config = dict(
    num_key_value_heads=6,
    head_dim=32,
    intermediate_size=768,
    hidden_act='relu',
    qk_norm=False,
    init='normal',
    init_std_qkv=0.0275,
    learning_rate=0.00804,
    max_grad_norm=1.0,
    warmup_steps=200,
    schedule='wsd',
    max_seq_len=512,
)
MLP neurons of a small language model. Each row is named by its layer, matrix (up: input weights) and neuron, and shows model dimensions 0-63. Each number is 200 + 30 x the weight over its row's rms, rounded and kept within 0 to 999.
Before each neuron's rows, "fires on" lists the tokens most often at its 100 highest values on Wikipedia text that the model never trained on. A number after a token or word is its count.

fires on: "le" 19, "as" 17, "ar" 13, " tra" 11, "g" 8, "v" 8
L5.up195,193,219,157,141,197,217,197,174,214,166,158,242,208,220,205,148,191,178,237,190,186,224,166,219,184,173,129,189,196,224,187,157,213,255,254,151,243,171,207,199,199,150,231,173,174,192,251,221,166,269,197,191,176,192,168,145,237,186,250,219,163,209,247,229

fires on: "\n" 30, "." 28, ")." 8, "y." 6, "a." 6
L5.up635,199,244,189,194,207,176,172,199,223,198,167,260,181,191,168,221,183,142,236,241,205,156,175,211,233,166,141,236,239,145,223,184,213,203,208,211,227,222,228,237,258,180,211,178,187,255,203,233,214,193,197,168,198,219,226,234,244,191,226,155,220,172,141,159

fires on: "ch" 22, "ph" 12, "oc" 9, "ri" 9, "i" 9, "ic" 8
L4.up223,193,176,196,182,180,194,185,221,135,237,185,171,199,171,217,244,152,196,232,193,228,178,182,226,208,167,204,169,186,196,162,195,192,138,217,189,178,242,257,217,221,208,214,197,194,153,169,215,241,267,242,206,244,212,202,206,199,264,206,176,224,241,181,148

fires on: "ing" 19, "ough" 10, "xt" 9, "use" 9, "-" 6, "x" 5
L4.up77,160,160,209,213,202,243,214,198,135,231,232,157,212,187,211,233,169,200,215,144,195,176,185,169,150,191,157,191,203,206,186,205,187,176,169,135,167,200,203,171,179,219,151,230,228,172,213,159,157,172,179,128,192,197,187,200,201,208,185,178,236,235,211,218

fires on: "ur" 18, "or" 15, "an" 7, "en" 6, "s" 6, "ou" 5
L11.up120,204,190,224,226,199,138,202,152,181,138,227,245,208,284,208,222,179,216,178,230,227,190,206,241,209,212,94,189,231,163,195,216,197,212,191,166,178,184,200,190,204,195,269,144,200,233,178,193,165,213,165,173,228,243,213,153,210,190,216,201,165,194,279,204

fires on: "y" 22, "ical" 12, "an" 8, "al" 8, "ific" 7
L5.up280,241,216,236,178,141,180,176,150,158,179,191,205,150,140,186,184,232,216,199,267,203,159,140,272,157,242,203,240,177,207,201,243,191,192,156,246,176,183,232,205,241,168,251,229,226,253,218,194,195,169,178,181,220,198,202,214,209,187,225,182,171,184,219,201

fires on: "im" 19, "am" 15, "om" 11, "ric" 11, "ri" 9, "he" 7
L7.up442,178,277,191,182,177,177,134,173,230,210,219,222,168,214,198,144,185,161,197,252,190,203,199,196,228,171,176,259,227,200,228,181,199,162,195,220,257,202,252,205,205,195,218,183,156,231,212,194,171,173,202,196,145,224,186,196,195,206,233,175,197,210,161,158

fires on: "c" 31, "w" 25, " cent" 14, "t" 7, "old" 5, "ard" 4
L6.up679,249,233,187,211,156,216,225,183,226,161,213,227,229,232,222,201,210,249,184,172,185,184,201,225,203,200,206,154,201,219,191,222,119,210,167,185,179,211,218,197,206,171,238,194,234,154,178,191,184,185,230,209,178,173,165,220,166,215,222,202,225,192,174,191

fires on: "." 58, "a." 9, "\n" 6, "s." 6, "ation." 5, "y." 4
L10.up89,240,199,174,188,192,209,185,228,176,233,210,210,148,213,183,212,153,240,217,275,188,219,223,174,166,225,182,184,216,231,261,248,202,201,235,176,179,207,262,187,185,221,180,239,202,189,203,207,165,221,208,181,200,184,183,208,179,215,288,140,210,185,159,183

fires on: "l" 19, "ust" 10, "em" 10, "ill" 10, "art" 9, "ic" 6
L5.up124,164,185,238,176,213,223,190,179,214,201,153,190,222,202,199,206,174,206,225,215,158,238,139,202,227,233,226,205,183,192,240,242,232,235,190,168,190,222,224,182,244,234,173,139,195,185,229,189,133,189,172,194,244,201,213,254,230,239,154,140,154,175,155,183

fires on: "v" 26, "w" 17, "iv" 13, "qu" 12, "im" 8, "c" 7
L6.up407,205,154,192,236,203,204,206,164,189,191,145,216,207,233,183,228,162,157,172,201,198,210,161,193,182,170,166,199,208,278,193,246,150,155,155,176,176,174,195,179,213,156,259,178,228,223,198,187,179,199,244,226,232,164,196,223,163,209,206,228,201,192,143,167

fires on: " c" 30, "c" 23, " s" 13, " g" 9, " C" 4
L10.up269,220,214,221,228,213,197,184,179,169,232,165,249,210,231,188,170,166,232,269,207,124,281,198,181,182,240,179,213,183,182,188,170,208,183,225,228,193,215,164,228,166,163,212,173,232,161,158,184,219,151,240,228,217,204,184,212,215,187,204,208,177,221,163,222

fires on: ":" 27, "ase" 8, "ode" 6, "ce" 5, "ation:" 4
L5.up607,217,207,224,230,166,219,188,216,229,166,227,192,137,222,222,185,171,208,246,158,177,175,220,192,163,215,174,264,209,202,160,190,206,219,219,146,193,234,159,211,222,240,190,201,176,228,227,188,194,200,270,185,188,175,233,205,170,215,249,247,221,225,235,254

fires on: "c" 16, "t" 11, "le" 11, "ter" 8, "s" 6, "er" 5
L7.up17,166,191,217,205,137,168,179,181,205,164,226,177,206,199,267,160,216,212,197,208,184,241,230,170,214,248,182,155,204,236,183,254,228,202,192,173,153,189,163,199,246,195,175,192,230,241,188,188,196,227,167,203,228,216,213,217,185,231,212,181,232,185,176,197

fires on: "," 57, "s," 8, " 1," 7, ":" 7, " c" 5
L10.up154,206,203,218,214,183,152,129,215,213,183,151,188,184,157,167,222,212,208,200,188,162,213,233,227,213,171,217,176,178,193,221,192,186,163,231,178,255,223,246,208,209,213,175,200,177,207,194,190,225,197,176,199,160,179,216,155,197,145,232,221,174,220,106,179

fires on: " W" 39, " w" 30, " c" 24, " Gr" 4
L6.up578,184,250,230,230,193,206,179,200,190,216,124,210,181,183,257,206,165,190,154,151,205,222,183,234,194,234,176,154,255,146,229,141,168,225,186,182,217,164,225,186,208,224,185,210,259,201,156,202,199,202,239,193,201,219,248,167,205,143,217,224,184,194,166,225

fires on: " res" 36, "s" 10, " and" 8, " &" 6, " d" 6
L9.up650,209,162,229,185,201,173,143,231,178,217,201,227,201,150,171,205,206,184,211,211,207,206,217,180,142,217,255,217,156,191,174,195,176,204,162,183,171,133,177,175,193,244,230,155,228,216,148,273,218,209,170,211,205,243,234,231,244,208,238,184,186,204,200,243

fires on: "u" 14, "k" 14, "il" 10, "e" 10, "ad" 7
L6.up290,191,175,192,121,240,177,234,233,157,140,223,201,200,200,213,203,169,186,187,207,169,195,179,228,221,196,209,206,138,213,181,202,158,190,190,222,160,209,230,216,245,172,189,205,161,242,216,200,219,179,188,204,240,194,167,183,233,146,207,190,170,230,188,182

fires on: " of" 56, "-" 20, "om" 9
L5.up454,199,177,236,224,223,218,225,199,151,238,231,152,221,215,230,160,193,195,182,216,209,204,192,190,175,177,179,152,241,181,187,253,183,240,204,159,181,254,206,192,197,190,212,174,205,180,230,183,154,201,251,203,193,187,228,237,211,183,180,180,253,212,203,145

fires on: " S" 43, "\n" 13, " an" 13, " its" 5, " m" 4
L11.up423,176,269,181,222,226,180,175,239,239,182,225,187,176,218,162,242,201,188,201,197,138,153,193,228,227,191,179,184,165,193,260,211,230,218,248,194,196,192,215,159,189,222,162,180,178,204,221,207,210,288,214,151,252,200,201,159,170,199,196,210,207,219,152,260

fires on: "l" 29, "le" 19, "or" 9, "ct" 7
L6.up166,180,234,206,208,250,219,162,246,191,142,172,245,186,236,172,213,207,237,159,204,201,227,224,181,215,210,202,197,215,187,185,194,183,210,195,239,182,177,190,151,180,170,198,187,183,259,202,135,215,181,240,208,162,186,176,174,199,196,220,227,227,245,235,227

fires on: "c" 26, "oc" 9, "ated" 7, "ed" 7, "ame" 6, "ing" 5
L6.up157,218,253,190,227,227,179,197,136,213,155,259,214,247,234,236,175,183,219,158,175,169,233,166,160,213,173,150,204,205,171,172,217,156,190,199,191,225,218,219,184,220,251,151,244,202,156,227,163,133,134,221,205,215,174,242,214,206,161,219,195,262,216,197,172

fires on: "ic" 21, "ill" 17, "ent" 11, " ann" 10, "g" 8
L4.up135,144,167,179,209,181,189,215,203,157,205,153,192,245,210,182,251,175,249,206,226,205,246,206,161,193,176,142,212,227,183,195,204,240,197,223,180,172,181,211,220,224,253,162,177,224,216,203,223,179,201,231,222,241,180,155,258,230,222,218,210,170,144,144,207

fires on: "n" 21, "h" 17, "k" 14, "w" 12, "g" 8, "v" 7
L6.up227,235,233,193,146,193,195,204,204,203,180,185,230,214,194,184,199,260,218,227,162,195,222,211,181,169,236,218,224,192,171,260,186,202,189,184,162,186,174,144,247,198,187,180,148,238,243,201,201,138,189,221,209,236,179,153,269,184,231,226,203,165,218,148,162

fires on: " f" 60, " c" 39
L5.up85,218,218,197,181,251,212,156,202,216,182,228,220,193,223,237,202,191,218,183,161,203,207,220,213,189,285,182,193,246,191,176,183,197,242,218,193,211,187,220,219,189,250,208,192,273,201,115,218,236,182,181,174,193,193,157,128,198,184,206,211,215,174,142,179

fires on: "ol" 43, " that" 23, " r" 10
L7.up201,228,172,220,175,203,208,208,225,151,158,200,204,205,155,138,178,191,232,159,243,260,213,172,194,219,190,207,230,278,195,254,284,139,217,230,190,206,175,116,197,215,229,192,216,231,210,185,187,176,177,183,149,161,165,207,219,153,222,193,229,216,226,167,176

fires on: " Ch" 23, " ch" 20, "u" 19, " Gu" 10, "h" 8
L6.up497,234,236,210,220,193,204,182,193,218,202,150,207,217,205,185,206,165,211,156,192,234,274,199,281,229,199,234,196,216,182,232,191,175,214,268,195,241,193,208,182,230,190,219,226,206,190,169,159,256,212,182,177,216,220,213,223,274,211,195,220,177,250,165,180

fires on: "ou" 31, " that" 26, "re" 25, "el" 8, "ur" 5
L6.up635,186,183,245,210,166,205,226,162,246,159,160,219,166,217,192,184,172,223,189,210,245,222,173,193,216,190,135,198,215,157,209,188,168,228,199,191,224,156,237,205,193,203,259,199,224,222,199,173,237,189,210,171,207,214,220,232,224,146,213,194,207,247,238,192

fires on: " E" 33, " as" 15, " e" 13, " |" 9, ":" 6
L11.up317,214,218,189,247,157,179,244,228,208,198,198,266,231,158,182,257,184,217,210,210,213,137,189,148,203,141,173,180,170,168,242,229,212,187,220,234,191,201,151,235,172,155,220,136,249,156,201,206,236,163,156,221,249,211,201,213,226,199,196,215,240,181,178,196

fires on: "\"" 63, "us" 11, "es" 6
L4.up69,218,212,242,187,220,158,232,178,247,215,254,236,187,206,172,173,194,232,138,191,197,165,152,188,127,142,154,185,242,178,178,200,211,190,165,225,236,197,224,172,199,237,230,142,226,181,207,214,224,218,204,188,213,192,180,230,201,202,165,240,175,200,208,191

fires on: "-" 19, " \"" 18, "." 10, " |" 9, ")." 8, ":" 7
L11.up666,163,206,173,215,161,198,235,215,235,181,252,162,207,193,193,160,179,206,228,212,228,163,208,203,210,197,154,155,238,174,215,249,139,218,196,218,189,235,213,184,190,176,249,178,166,185,217,189,222,172,242,248,179,202,214,203,199,153,208,229,199,183,208,182

fires on: "i" 30, "ch" 20, "v" 18, "b" 6, "ver" 5, "il" 4
L4.up79,248,193,167,144,216,214,243,222,181,206,163,168,234,185,183,158,177,234,224,202,215,218,180,180,205,233,207,193,154,230,186,181,155,196,239,214,185,226,224,243,215,206,181,183,287,194,164,191,171,310,255,148,223,182,220,199,196,209,221,202,191,229,241,205

fires on: "g" 32, "as" 14, "t" 10, "im" 10, "om" 5, "am" 5
L5.up637,156,211,169,194,211,260,196,217,268,170,198,192,213,194,238,195,207,205,222,223,197,208,203,187,154,141,146,215,177,221,211,132,219,221,225,112,248,181,243,223,201,212,167,262,197,178,215,188,223,192,164,211,177,214,150,237,216,198,183,163,221,200,208,208

fires on: "m" 28, "at" 23, "ct" 14, "l" 11, "out" 6, " l" 5
L4.up680,177,183,212,270,207,218,182,191,285,186,198,245,209,187,229,249,202,159,221,115,202,221,247,237,215,213,215,181,259,180,176,232,203,205,189,174,213,189,174,164,146,211,198,194,276,227,166,188,244,245,192,165,208,179,182,184,160,229,256,165,202,188,196,204

fires on: " pre" 21, " high" 17, "f" 9, "le" 8, "ro" 6, "he" 5
L11.up479,249,239,200,230,180,184,227,189,232,196,243,221,171,244,142,223,242,207,249,166,198,189,201,218,208,205,222,152,207,221,196,210,204,167,164,249,258,179,162,157,178,184,198,180,231,274,230,197,200,196,175,159,143,165,206,189,167,172,208,150,142,180,193,187

fires on: "p" 43, "ist" 21, "orn" 15, "b" 14
L5.up170,224,174,200,150,216,228,194,250,178,186,214,154,220,241,194,187,205,159,192,178,242,176,252,199,176,201,184,197,164,161,210,233,216,156,148,220,208,135,197,198,159,219,237,193,225,225,272,197,176,223,194,152,207,160,180,184,207,222,159,211,191,188,182,218

fires on: "er" 28, "k" 14, "ic" 8, "en" 4, "ter" 4
L7.up381,249,215,198,230,152,191,170,196,193,161,252,179,175,230,172,195,227,218,210,173,209,190,159,216,164,184,242,206,227,236,166,169,179,223,256,183,191,217,186,211,207,180,242,194,238,206,154,225,197,206,218,218,212,177,185,154,205,197,191,206,204,232,177,237

fires on: " s" 13, "i" 13, " p" 10, " are" 7, " in" 7, "p" 6
L9.up120,135,197,246,226,207,160,189,189,249,190,174,209,271,155,232,199,168,227,216,179,180,180,177,228,191,227,239,240,199,188,224,254,155,158,158,210,238,207,203,196,209,188,218,233,218,113,165,215,198,199,198,221,202,183,172,188,175,169,203,174,194,170,183,242

fires on: "ol" 36, "u" 10, "ig" 8, "h" 6, " comm" 5
L9.up36,188,211,189,195,192,226,199,176,202,225,179,243,264,181,183,243,175,192,184,158,216,220,208,193,181,186,251,194,230,164,179,217,146,236,250,203,203,188,197,181,242,185,228,161,187,227,166,178,243,196,200,186,188,212,180,169,189,152,195,208,193,269,219,187

fires on: "wn" 16, "red" 13, "es" 13, "ast" 11, "mer" 9, " more" 6
L4.up341,239,234,262,226,198,130,218,203,210,168,217,215,187,212,188,217,135,274,170,223,175,206,171,137,201,188,148,176,180,207,161,229,211,224,191,287,224,191,195,199,241,214,207,150,195,223,190,204,274,180,144,185,198,224,229,214,158,185,200,179,191,236,224,149

fires on: "it" 40, "er" 23, "ic" 14, "ing" 9, "n" 6
L7.up713,233,194,214,223,183,216,166,194,237,207,182,189,218,157,239,156,193,205,215,200,244,221,213,183,227,216,209,164,209,209,211,176,229,136,162,149,182,166,157,259,167,234,206,166,203,157,194,243,163,180,169,179,178,227,192,192,154,228,187,244,191,246,172,212

fires on: "s" 16, "re" 15, "pp" 13, "t" 10, "cc" 8, "nd" 6
L6.up559,168,235,218,202,175,191,207,157,200,257,240,220,232,243,235,175,212,241,218,169,222,198,223,188,250,225,256,162,216,230,220,219,241,193,213,233,148,197,212,183,196,230,168,135,191,236,195,195,184,208,206,188,228,185,203,207,219,215,158,179,200,193,207,216

fires on: " Ch" 16, "it" 14, "v" 13, "h" 12, "at" 8
L11.up72,230,203,226,210,179,170,193,173,182,178,206,223,229,168,160,202,274,216,183,209,204,216,193,208,210,199,192,189,207,215,207,168,240,201,181,148,227,145,185,261,206,221,245,219,200,201,212,216,166,232,149,242,227,218,181,192,187,244,228,203,167,247,162,254

fires on: "im" 77, "ri" 10, "N" 7, "om" 4
L4.up517,187,233,234,220,214,184,218,279,258,198,199,183,204,193,173,209,193,200,231,242,198,191,185,273,209,207,172,143,165,254,203,127,235,249,173,233,174,173,211,174,249,144,175,206,160,217,206,169,242,200,199,185,196,183,217,213,203,207,159,248,252,202,163,267

fires on: "it" 37, "iz" 8, "im" 6, "z" 4, "ri" 4, "-" 4
L11.up593,193,254,146,171,168,168,153,180,212,158,219,230,177,154,197,187,218,148,209,209,212,178,213,182,214,162,168,223,220,183,258,204,157,249,192,215,227,150,208,204,206,195,169,143,203,180,238,165,185,216,183,216,197,232,204,200,199,186,222,192,182,251,197,221

fires on: " in" 40, " the" 12, "ross" 8, "w" 8, " It" 8, "@" 7
L4.up483,183,188,185,226,199,171,209,228,256,174,204,199,181,205,236,184,188,171,274,166,198,208,196,222,213,216,187,186,218,201,222,237,195,173,221,237,218,154,185,236,187,199,250,236,240,184,193,199,248,215,235,164,199,189,186,189,155,163,167,182,200,234,217,233

fires on: " c" 42, " in" 17, "-" 16, "y" 10
L7.up268,177,214,230,174,235,266,209,204,221,216,195,243,161,204,239,178,182,181,215,171,161,191,195,216,251,192,177,173,204,164,149,186,188,231,207,224,186,172,158,213,224,183,167,173,201,221,145,213,184,197,181,195,200,179,192,202,234,187,158,170,229,191,177,208

fires on: "ol" 19, "it" 18, "or" 17, " |" 13, "r" 5
L9.up369,201,150,169,167,185,241,204,220,200,170,222,180,211,196,168,211,174,190,175,271,188,229,198,233,149,137,216,190,210,247,218,236,178,266,188,211,195,175,137,183,194,213,177,144,222,193,255,192,142,171,256,205,156,181,173,208,207,184,230,219,262,246,218,175

fires on: "ic" 16, "oci" 9, "k" 8, "um" 8, "ib" 7, "gh" 7
L11.up160,239,200,203,204,93,241,205,157,144,241,245,167,187,188,225,193,217,220,214,242,250,174,203,246,183,199,236,174,209,216,197,208,187,210,239,131,155,219,203,231,223,182,192,192,197,164,189,230,145,201,185,220,149,230,177,225,226,205,184,230,258,204,179,215

fires on: "en" 36, "ill" 13, " ass" 7, "ri" 7, " U" 5
L4.up454,169,206,247,247,166,186,170,246,221,198,165,175,184,188,238,209,173,224,175,188,232,233,198,158,250,214,208,225,133,233,215,183,209,197,219,166,198,196,224,209,212,169,195,185,185,245,184,240,178,204,219,175,217,228,242,224,233,167,223,207,243,190,221,178

fires on: "p" 27, "et" 15, "ight" 10, "il" 7, "est" 6
L6.up736,256,221,222,165,219,228,202,273,248,185,230,224,217,221,244,221,176,243,258,186,182,147,163,212,207,201,159,188,197,214,151,197,181,135,269,196,235,208,188,245,223,152,154,218,230,234,225,176,206,173,211,161,223,167,235,216,192,144,162,207,158,238,191,195

fires on: " and" 31, " &" 23, " or" 11, " with" 6, " of" 5, " The" 5
L9.up712,237,182,141,211,198,163,204,210,251,159,172,174,214,218,187,234,251,186,225,159,197,170,186,240,200,184,216,214,191,240,179,197,142,221,234,196,194,159,185,243,217,177,150,213,182,220,251,167,210,217,216,209,162,158,214,226,267,209,125,195,205,204,242,228

fires on: "-" 25, "ay" 16, "ent" 13, "ri" 6, "y" 6, "act" 4
L5.up467,142,222,207,233,201,203,244,244,194,153,174,209,149,141,231,141,210,208,234,180,167,181,172,236,202,224,187,192,216,232,189,161,135,271,190,233,174,134,188,224,176,237,132,198,217,249,217,254,246,191,165,190,188,195,181,213,263,178,183,199,196,140,202,202

fires on: "ed" 45, "es" 8, "s" 6, "ied" 5, "ing" 5
L5.up407,192,125,199,199,216,195,171,176,150,216,248,227,195,215,251,237,122,246,199,171,214,204,177,205,166,168,157,173,150,196,188,216,157,175,204,142,201,225,208,235,135,264,212,192,265,232,229,225,165,222,179,253,204,185,178,206,198,197,192,182,212,194,194,174

fires on: " K" 41, "-" 11, " f" 4
L11.up362,160,166,248,176,201,201,220,205,212,202,231,169,180,185,214,237,141,167,230,202,192,186,214,178,167,137,200,244,284,166,170,226,197,180,215,163,183,239,190,287,205,172,208,165,157,256,164,163,160,158,250,176,211,179,221,218,187,202,242,221,263,183,159,176

fires on: " in" 25, "v" 13, "il" 9, "p" 8, "im" 6, "our" 6
L9.up565,114,189,215,152,177,197,258,182,191,173,181,232,242,162,188,206,191,199,230,207,185,234,138,200,217,216,238,249,219,216,197,224,251,146,212,194,228,188,255,231,186,179,218,180,184,203,172,197,225,213,223,248,165,189,230,155,168,146,222,192,210,160,172,188

fires on: "er" 24, "v" 13, "ic" 8, "st" 7, "ent" 6, "ec" 5
L5.up731,175,186,196,208,205,201,239,195,141,154,179,195,248,211,209,211,225,228,153,196,257,169,201,170,223,142,164,194,206,152,221,240,195,182,249,174,152,170,185,145,249,173,171,220,209,229,200,229,128,209,180,249,268,196,193,178,183,172,220,207,172,211,151,166

fires on: " c" 59, " C" 33
L4.up311,171,154,184,235,198,186,135,166,199,222,158,224,238,205,211,221,204,192,203,189,133,169,192,232,211,240,190,164,209,200,199,188,231,182,253,162,234,205,253,172,199,251,196,227,235,183,155,194,212,196,222,221,221,181,247,167,192,195,193,184,201,183,122,204

fires on: " A" 44, "A" 20, "ul" 11, "ed" 5, "r" 4
L11.up348,156,210,207,184,216,205,231,239,184,163,110,200,255,222,167,264,143,194,209,160,188,200,195,150,153,177,192,181,173,176,219,218,200,179,182,205,169,134,210,212,210,131,212,172,184,240,188,215,208,179,188,204,155,184,246,146,236,165,221,194,228,172,198,177

fires on: " his" 13, "h" 12, "ish" 9, "ich" 8, "ash" 7, "ar" 6
L11.up475,242,183,197,261,168,197,171,167,203,169,167,190,155,190,199,226,235,194,224,213,225,244,189,252,201,187,160,181,199,169,272,205,224,139,271,203,189,236,193,108,205,156,187,171,161,195,213,273,216,216,242,228,185,187,164,182,143,167,185,200,223,173,230,205

fires on: "d" 27, "le" 22, "l" 15, "it" 14, "b" 7, "n" 4
L4.up529,241,161,205,189,166,227,170,172,179,175,176,177,173,165,154,218,213,220,196,221,236,248,214,170,214,213,232,240,178,223,228,150,207,218,217,161,204,170,184,218,227,188,185,194,192,168,245,215,164,169,175,154,174,254,221,226,196,202,166,212,173,263,140,243

fires on: "pe" 20, " and" 16, "w" 6, " of" 5, "ock" 5, "ol" 5
L9.up759,222,148,150,209,205,189,236,152,209,219,195,226,163,196,196,181,174,246,164,228,212,169,188,254,203,234,170,249,244,202,208,236,202,235,218,219,218,186,153,182,197,168,148,193,254,179,243,207,196,194,163,144,160,160,196,178,203,182,226,226,117,178,184,155

fires on: "al" 41, "an" 12, "se" 7, "n" 7, "ic" 4, "ious" 4
L9.up232,229,243,220,174,175,200,168,187,155,171,177,227,146,111,184,204,219,254,208,248,242,189,221,237,219,194,185,252,203,200,220,201,170,153,203,220,190,224,221,188,236,170,243,180,191,242,201,190,215,207,241,167,216,216,148,209,254,178,186,172,173,143,251,154

fires on: "C" 40, " C" 13, " Ch" 10, "c" 8, " T" 6, "\n" 6
L10.up634,211,186,249,210,168,158,190,212,154,188,177,155,175,197,246,182,202,166,245,250,179,256,213,191,187,188,214,208,250,145,183,176,272,175,233,206,187,203,173,205,245,177,258,185,216,190,181,171,202,170,225,202,160,198,162,210,187,235,183,185,128,241,161,225

fires on: "at" 28, " of" 18, " was" 11, " and" 11, "le" 7
L9.up493,177,164,195,212,197,185,168,179,237,207,161,239,184,161,165,223,243,242,258,145,203,183,217,203,145,239,176,239,194,245,144,190,169,197,197,214,147,169,238,187,226,222,183,199,191,244,190,210,199,141,228,173,171,208,205,192,255,204,157,243,194,171,185,178

fires on: "ing" 16, "us" 13, "s" 9, "ox" 7, "ier" 6
L4.up450,216,186,225,211,213,134,179,214,231,198,231,190,191,198,189,207,197,209,213,210,228,221,168,214,130,150,220,145,217,159,192,184,260,165,205,189,152,203,202,166,188,198,200,200,229,198,171,180,207,148,157,168,234,176,171,241,220,230,205,222,184,180,205,193

fires on: " h" 25, " in" 23, " m" 18, " l" 7
L10.up342,198,233,163,196,215,220,186,202,200,181,193,209,166,221,182,223,172,255,174,202,221,140,186,109,194,161,231,155,224,166,210,262,269,187,202,179,253,201,167,197,202,272,272,221,253,166,195,168,231,185,206,170,210,221,193,214,164,163,177,220,214,197,199,186

fires on: "r" 47, "ct" 19, "l" 16, "gr" 6, "st" 5, "B" 4
L5.up194,161,193,254,191,242,220,157,269,199,194,110,224,131,238,219,189,243,189,213,205,253,208,223,186,231,143,206,197,171,218,175,198,166,215,232,208,186,169,176,197,161,208,189,201,277,215,205,148,158,151,235,217,190,221,173,193,182,177,199,167,234,219,126,201

fires on: " E" 30, " e" 14, "et" 8, "el" 7, "i" 7
L9.up670,181,217,181,192,94,206,237,219,232,188,207,257,203,147,186,210,186,236,215,217,221,228,209,163,212,187,180,163,213,181,230,231,200,163,175,217,242,187,194,257,176,178,255,189,155,202,205,175,161,249,227,187,220,220,183,210,232,229,221,204,242,147,227,252

fires on: "om" 26, " it" 14, "b" 10, "on" 6, " him" 5, " comp" 5
L9.up84,197,232,182,184,189,200,206,232,169,173,230,195,189,220,232,182,245,263,209,219,190,203,137,180,233,190,189,257,188,160,197,183,222,165,158,189,185,231,167,177,245,195,239,226,191,164,198,202,196,124,184,199,254,222,159,216,220,176,232,224,230,224,190,241

fires on: " A" 10, "et" 10, " t" 9, "at" 8, " in" 7, "un" 6
L11.up407,157,207,218,184,277,193,139,253,223,163,206,195,225,203,182,208,198,222,167,210,200,207,219,197,193,188,193,230,220,226,201,224,203,188,221,248,216,179,210,196,209,237,245,214,220,193,156,204,159,228,196,192,145,227,162,201,192,186,183,188,224,213,207,168

fires on: " |" 43, "%" 9, "qu" 9, "f" 7, "|---" 4
L7.up574,222,227,133,198,215,240,212,211,237,191,224,168,171,236,237,186,256,200,197,215,156,185,283,220,174,157,144,192,207,210,171,245,172,218,235,219,212,146,215,217,186,240,178,190,186,247,185,222,231,205,238,160,221,165,227,178,160,199,152,225,255,155,183,230

fires on: " in" 85, " en" 6
L11.up432,181,234,171,146,199,151,199,232,212,183,170,238,207,199,249,252,150,178,200,201,224,199,170,159,212,185,205,178,203,169,174,235,216,213,218,215,237,190,209,223,172,191,247,194,200,221,177,176,203,207,208,165,160,248,181,184,165,196,144,143,211,272,190,162

fires on: "\n" 100
L9.up330,157,241,147,187,191,187,197,235,204,222,205,211,127,244,235,238,193,262,201,256,205,138,204,238,229,176,174,215,218,149,196,184,199,196,233,183,201,129,230,172,218,160,176,228,231,177,244,238,183,254,198,196,216,198,172,204,177,216,235,179,190,165,155,183

fires on: "0" 18, ":" 18, "3" 16, "5" 8, "9" 7
L11.up413,219,190,198,225,234,217,194,175,241,232,233,136,211,232,207,197,197,198,196,200,210,239,195,185,213,154,209,202,187,237,213,173,114,288,217,185,275,268,214,213,235,192,198,175,164,234,188,193,235,234,225,237,205,208,246,134,171,253,203,195,193,167,239,214

fires on: ":" 37, "ens" 8, "et" 7, "ation:" 7, "iam" 6, "er" 6
L6.up80,191,249,210,202,226,208,234,194,238,190,182,227,201,215,234,159,195,184,189,137,232,144,177,170,146,217,208,198,200,205,250,176,161,198,236,152,234,225,195,222,218,226,221,215,174,196,207,195,187,216,240,188,227,209,242,209,137,194,272,166,187,238,222,236

fires on: "en" 22, "ak" 20, "ri" 15, "rew" 10, "ry" 7, "im" 7
L4.up61,185,252,210,216,170,232,188,206,196,204,196,201,184,213,205,214,182,194,237,171,210,175,175,133,225,185,206,184,135,192,223,203,211,212,191,184,248,208,214,155,182,147,215,182,230,234,177,268,190,203,149,223,185,188,212,248,272,193,223,182,146,223,190,186

fires on: "ied" 13, "en" 13, "te" 10, "aid" 7, "ated" 7, "ed" 6
L5.up272,224,145,234,195,209,208,161,198,200,189,263,198,191,220,234,191,152,209,200,165,189,182,121,161,211,178,186,177,178,197,138,208,192,203,143,181,215,209,196,238,198,219,189,176,253,152,251,206,138,229,207,199,213,197,224,234,204,221,224,184,202,172,192,182

fires on: "ut" 16, "qu" 13, "f" 12, "le" 9, "lev" 4, "y" 4
L6.up430,139,228,178,220,244,295,229,144,217,249,237,209,191,187,158,181,240,189,257,179,209,187,243,256,195,201,116,194,217,193,225,212,135,209,200,187,200,146,175,184,223,153,172,170,199,247,207,208,215,128,230,187,228,208,143,178,165,201,218,218,242,244,195,234

fires on: " E" 25, "oin" 10, "m" 9, " Sc" 6, " this" 6, " that" 6
L11.up22,227,202,186,177,181,198,220,212,198,198,205,213,199,167,171,239,201,156,195,258,224,203,190,206,204,241,209,246,263,207,255,209,173,176,200,221,230,184,136,209,233,167,117,189,220,174,212,195,215,170,211,233,128,199,225,234,200,194,198,194,220,160,155,224